From a checkpoint of a small transformer trained on Wikipedia.
Size: 9 layers, width 576, MLP 2304 SiLU, vocabulary 17371.
Architecture: LayerNorm before each block, learned positions, biases, tied embeddings.
Training: 636M tokens, 9710 steps.
MLP neurons of a small language model. Each row is named by its layer, matrix (up: input weights; down: output weights) and neuron, and shows model dimensions 208-399. Each number is 128 + 32 x the weight over its row's rms, rounded and kept within 0 to 255. Numbers have three digits each.
Before each neuron's rows, "fires on" lists the tokens most often at its 100 highest values on Wikipedia text that the model never trained on; "fires before" lists the tokens most often just after its 100 highest values on Wikipedia text that the model never trained on. A number after a token or word is its count.

fires on: "\n" 59, ")\n" 25
fires before: "-" 85, " " 4
L6.up2012:127151144130163125143139144078128152190119111110151100115113109124140169139130137160119089130158176133061145094153090076144129091105077160179131153102134149112071176056154087042139115121173185129139101122100160155136100142120130074143167105163124127121152161125143126098140092097091147114068126074098137136120120155170102151134106154106179164111164121169140080122151109120142141180095147172144144133144152103153120116146103111114111129114063159115143150140117161117176140114159157150162123169112169133127191154135093163168132025102106167134145153153146174170152155112106092118
L6.down2012:140158104151132167111103164162143093100137099130157112127126050101132110100157119147118137086187137147166089112189065149083137175143167109136153111111165126099128135085146199177105151161148121172091131100166144136090110093127183098174165149181177116145207179118112162130133125050123128148107173166120113134144071181173102128183123192149141161140074150113145109108193094151167194136114106122183149104159116121120111111152127114114116147157100127063115168149151134116090113109103089119125156154072153116132138160169095102180143198169132105171144028133170120208114176129166089127

fires on: " in" 29, " on" 20, " |" 13, " early" 9, ":" 5
fires before: " " 52, " October" 5, " the" 5, " November" 4
L5.up1056:125133101100170147101140154122133118100163162140174147160200097140148124161138141149140118145111136128089102094128151171120107141152140171128087116122105139151144116204104136145099082150201146106111102111122192149169108111166154172142117111129103140127154177148113128165104118155104180177109219146136104143162168118107150136083152089085171112114086171062072171115068131150122150089185087156153073170165143089134119134153180132080100165165098119119150189150137178162112135057072116124130063128146112117141148128131096186159139154122152137096195128142075151076039122123119105118
L5.down1056:153153094157124119105114097065138128077122104124140126117135232131173112137172149116125136141173146090046094111133105140166117163096137139101119090109131110153114098123118121140134125154102112171082172129129113089143110110146129110151085115137118139196117139075122166120091123213117175129083158169168192074113198160089142173068149089105138113067082145061134159153062083186132094124184081161201129211177121126156170119169106137088145142105073101103175182101118169106191116151189111142195112118098126178147118129130134061130158097167169118120174113163189117094107103166161100132

fires on: " " 100
fires before: "1" 36, "2" 20, "3" 9, "5" 8, "6" 7, "0" 6
L5.up2256:149101130144185165109101118146156136113122103118116109123141116143100139114108110149156070121135143089084165108128142169146115152090122126109154109124127157057116115153140129147157198119129172129087094144109120103151169109138131134118152109042151130134129167091153044185145117128182132167061112117137157100142158105173096169152133070108120097156151125165127109151137093100121110069139119212105091128084184138141147066139100110092068172077113098123116144181166131118102115153183138130196152120168082177130156081103207118132160167164161140114171142101192174099137153063183130139
L5.down2256:053120150110136137107117134123119104096142136106136116143154162094125100141153104135156140103169064094135158144110189137169145140150106141103155096113114169144126096129135220135096137101108134145097201148084188148159122106047124078171198166120127122121110198175138150087199103085115127125142129047172072143108080114097151103201127095136199179104144063078092070134115165051074114109116166119112086100176165135115121127086115087117148156102187086137106140083131117094068115116149101155082080105139125152173193090151130127146170177125170164109087152093110098148119140130081148106

fires on: " " 74, " from" 5, " (" 4
fires before: "1" 58, "2" 14, " " 6, " the" 4, "3" 4
L6.up756:112149097123077068149118179182181091187115121144151152126095177097108122100122164133031192065119116115149152184104138135174053160115155117084097093130115155122129085153151140092102162158130159104125080146235116105155131096111205092151179100139062157077105176129071158131142120123124124173146181118151143137172222122128145129100088120106125111131139128136140150145126130109155151122119141142184081150176149146132077117101133072075081111171121109151110163138051125139150088220120141088146125151074145142143145154138101144114121118109177154132134157165140084122110154092108154059
L6.down756:130070092054140157172106117099137089091160163131095092149089101122131137096174105157125097176119144158152160155109104124114130183139110089123182124140071120168109127109155132055157133131130169064165114203109109131106106142110094115117145124147137166157067182170204085135107094065115192104140124172128104086111158123119088118084167159165157120140145091129084094174129104117121171143127137069129104128160167084159136158119113114111152061196135182130112106129050143138096091177112105136141168134066151176102123128165107146185067127123133162118084108102160118141117128078131165170

fires on: " of" 40, "born" 19, " |" 9, "Born" 6, " in" 6
fires before: " " 41, " the" 15
L5.up347:131164092142106121172155149166124199150128128163137152141195071163118086107148137137102088194132142146133116203158079110119149098091114078077133112155145157109161141117084117095145089168144169137152144131127139134145182127167124126161085155109108123130142125127123140149154133119123076076143167218163195055138136095145160165063158090118135202134162160111060160075139103140192105162133152129165159130122019163129096127123128089104120105152144143178089152061117106111178123142157126174135170126136111146127204155154163086081157112145138159122094192174102114129144152116150114092
L5.down347:150086147115146084128075169097082111139111120103096143169133144118145193103071106126060159128149103128159112084152129142117125104139139106103075193159094123105108152156113126140083153128114119115088034160083175162144084163167121150091167071144179144134131130133103149088168117102127160148154104138105096119118162119119138131104141106090117117081055138133173136154133117063049081098104128166158086158148109136101106147092106101223110107112165125146177134105181174168103156094094101165132118147073118082118101126094155158155139178181108140094122114165155209126106108158153076115

fires on: " " 89, ")" 9
fires before: "1" 35, " |" 19, "2" 13, "3" 5
L5.up1846:165111128112131138125101184167065126138157135126125106189097099134093137078055163177156110114137147109142151117126133136123134152116099149093146147122116103130062152112118153134133122112164101076078110096066088155131122164105142101165211120196160096127143118064162117088145127127126141142107074046117211111156111175079143118136131153160145127076100115133104113172037155109078117079226179105112160136115113130119087115100132122107118104130165145159119105136188147106084152106128093103188113106133136136118124053080170125177144187128112125105131114103158129120162103092138196105
L5.down1846:145152091146139124152136130150170110123167097097121156144135139168128136154162142134157162039115090057089116104063151201138138131158120143112182109161179162116077193083123129105142175113094102107160096128132124145164151090125152045171153124077119116099090175149154172044156145137112131142152148111166124119052068170159152094158145112138089158100144124132092136162079152095081148108100169120141133082114164161144139130113148117080090163094120149165106138120148208089115098113120127096068033076095147134182147184157160196144139081124109136085087176158140103115087117111103135155

fires on: " |" 31, " of" 12, "," 7, ":" 6, " to" 5, " is" 5
fires before: " " 58, " of" 6
L5.up1799:114114091164096139147125093142117123162144137105194110065092111142137103130129180130160086127162110157080081118177179125086082136170156121126113178105174153206161111219115136136119116148155142080167134058123142128061141063147077153105139097096115133163142124126094158149140129137112119111149132168126139077159122124185111176146164089107163158130118132133085137142138111079150106113105160163126123138137172117126108139127140120114077145137143156097159121157134170134135162141127078212157111128117135168090130119145090100170099119124151128062122185164178091066086172145123142124
L5.down1799:205128099103206120135055173099157185109124162067098103143158111120198107118134162132147096143171050127099119068178065193145175176115097142065165057141147174179080129130088101098113076151128148119090135144124118198127157130138159111095088132159101130155084172125172143227163169122128130201090115181209151108162165142078086142123170150108129050132127165207103132057142147120144097151114052154187157095161142165135144069082152132128097139119096107127125153126138122126137141053126145153149137138124086074136128100132143101128143066110102132134113124134171112140112110128098116148

fires on: " " 94
fires before: "1" 38, "2" 29, "3" 7, "7" 5
L6.up261:123119157133118152143110188181134150117126106136102178153157182132122061193143084078107183076116109077115217106082096149171130102107126135116183159124116122153113041184117138142110135089116101065134104132080168154129123147121192145116086173154080098083085133111169149102153077154163119107175054126147101067108109179131076117144188108136097096081107138146097112120112101091141094148133116151162147136109108130135173120051142125192146114147066116171133137111145197140056128150144123112090116111101113119169171140115125138157119109105196188103152130147187100088150209150133145146
L6.down261:082117144138129128116107107115110123129096120083082159141121128106138161129165122115097185164214145087197135136140194119201151103117028131070138114140148133188120131163137133127101087093108139187146115127179128157109098168112103177135147127153129172112110157178104103108160169045132129105124108100139131159138035138137108092175111154121102155051142165124124151153148220111151151193153134131128164079141145121133133060133101122198114098133148130082146058159130133084117065120160151165173106086129146142134121133200172163163136159107123127123084097117094150179107138080059144105

fires on: "–" 48, " " 41, "0" 6
fires before: "1" 76, "9" 9, "7" 5, "0" 5
L6.up2137:135178081105134073103143138094070100125105235167102179129108160091120142082182122130140143134124135110140163109157158112133111172155121099072115129144119129134171150128165097136104097091118098131151095139133114118204141140111095163124119115100077255142118103154154124161160120139125069185145183094105062108062124169170123171145170165136149142118139107081068125170126126122133099184183150132168171106110125113139159132097118073133157120107107070142199125074138136118169102133127128112096173186101125121118117156080107125157166128154130143072113097145102087105133114141101070101
L6.down2137:174149072157107134080156121093115152110127090142111148140140101135071157068123123158123128145106141191134073091203182141126120151142088083118120134066129115151106116131157098132159160171096093143169093093119107161168097116134076143095119071104108136144150114125147230123088112104151175108092125130096151119098149111169119136144156100153162128140120115148135090150117119147075151106169132163161107079166141074175150155126127070166115175118108123163121117111185124162122175076145133081160150105132125128151108124167165135165148112123158129156151118127113049167153138151191161146

fires on: " |" 95
fires before: " " 95
L5.up1695:149163083112119182130097191131106124117111129141128150110122091123124153137076205123177145112198145144186141126154193116139148148160157121117142168142099143155140152121138062109167125120131117136114120206146135123123136162148139119129040120095037111148127111082145069202171167175152114137120144179112114099158165109132124143120086112138190162106129119081103135068135113126131152163175156085138146152074095133119127092158059086077096160152120126116115187128111148111141124126126161144120128142089196163111153138116112057157133055116117208106096127076091091130177118118141134138
L5.down1695:170120069077075147123072105102168086122160125095082088135172111158095192096153112123148087089141114176151134089176117127128128125201105127177134161093052161083167121182143104192071160150115121093087102138114091108104086174136130141138062090151158184081080098105150091177129152108089156153090153138131157151162154084188045087146124108133055091130118133094126115154139151188168151114117150139165102178122079133137081108134129130181155032084160141121114091127172108102143053133085129110146157157110175083116075152074138069159138143150122141120125103114072138193137176142135078107

fires on: " |" 36, " of" 11, " to" 7, " " 7, ":" 6, " about" 5
fires before: " " 62, "1" 4
L6.up2041:122092118157144130131107106110162085105104143093137089134152129121149118151132142109128076184151091145087116164144108141148159111161066150141143131142149114214091105074101120180050149156107082078140126096114172116110075144147114157160093144142140154148068161154141150063092136156132111180094129146125123075128140047198128087162127100116123129075103104144085126102144128141150100130097104147091064127140163110114119106126125076048068103108093143151168159140153111085103139134117078062155125124085107132129118166145130124139112084142114115087083163109192123069132174121090124114
L6.down2041:220112172110076100086171130100100139076138173102106103133136144152152103167101091079162112107167047122164139129132097137159080135134142097130124103140104120156147152077135119152109139113127123131095108167122104188122121114115198180134129149155153119073049120093118113103078114180048180126085153095135112108129139137092152148106180149103091121097099103167161134075112110165138108095120115122112195156183134122159122098137091074182127130095151148119163199149152128074085103130141125149113136175081132152089105144113164166159140072136095108104121106136162175091130104128171120128

fires on: " " 56, "." 12, " over" 10, " about" 5
fires before: " " 25, "1" 13, "2" 13, "3" 10, "7" 6
L6.up1344:162123128125145160162068109079211075155163119128124124112206210157130116096112138133178086189126094091160123101093119153150129104127075056175123126104095122123146111166139099140135122117165103134096165139033137180134156160135063135142132166127141121158199066137136066076097127160094118079092063125147108096148133146133120132185129138129132166182125062106159100099080169166106133156142048136119135105079172168104132106202116163157091074129126134132088176154140101159140106164148119111108186143091121193169132078102113171162155083130154146141169084126162139135156171119064179090
L6.down1344:175116140128087170084108133116133136153123095152125083123153115136097152123117170164137163114160070128083128108145043107069156160090130098135157105067143150088159125160132087159130138121089133120122139176177150132083128128180111179165092110129174165107076152076085135177087146179127139164127163124128107101179122065135093185075173144177138164151170160105151134070067156143155152144192125139173118064108091129073113111156102091153145145143130107127112158139158167142158169190116153162086200132082146131125158101145093061179097149063134094115147109143141140073170118091139195118

fires on: " |" 33, "1" 9, "8" 8, "." 8, " to" 8, ":" 7
fires before: " " 57, "8" 8, " the" 7, "1" 4
L5.up1974:118160145084161134163159184076140122129152131097112157108152122135140142132139190119104111092152147149120063109156117116165147133170141060135076131153062137167115155163083110136187162175131125055162066114130114117130097143107099099152128119156106132131115166068127154142141131131072115151142194149184096127140134136128121131092150138198108140108101099142106099084157134158175117121107142086194112119138116111140124137102167108156060087105161096195090149150123169102154135065114147124163192127113154161123103116121112140100189132129148087117137167120140122113139095135170034122
L5.down1974:105142151144090102132090141119152141147097128151077118121088117146144112136128115094098079149150153137146134140145185171147108181140150096096156104133126115187167130148130126107120229114149150115139079123092093060103099146142148125089178109149091163135125120113159213149100120149119140082112156095161157173113177087140122178162169127126118195115178049121123068068165122182070142097066126099099143166147135113115036136119152155153095167139136101173138137186112120124160116179143101101106144118150162039113103118185043088129087095117106121174185061105142135105115131105127136115

fires on: " " 88
fires before: "1" 29, "2" 16, "7" 7, " |" 5, "3" 4, "0" 4
L6.up1615:129126131134117028081133145115169125114120067133120084167126133109086107135176116144135077044112127140138174149083145110138149087102075132140188104129134150180077125168119120157094165159147071091081145080100187095158144140073167194083122119070095126113170066119156140079102136193133135160128123101129147140134099069196130122144173141128076121141119117105112038177098126111091051100183137208073141096142146160168135136113112109113119145105136087140088097156189113177125122137128137120083142140065119087067204088139155188189066104097074158114126135148111149136153125099110145116
L6.down1615:106130110097087093078089101133148110121158147156094185154158089138114157157121085170135070061127109141063107131120180130140151116105060131104135107118173135137129135079144100105102099141125134081112174125141126113185136088047089093101184151104089179161138123118135143153125116125164118083154156056138190144063157117119113198110159146157077113165070087116094148120156057137067135110119119135139125147077097118165092135144058153112081142059124161158138109091159124140100136111129133093104119107172095178147162090159129149116101109123097157090145174115143141066123115131087166154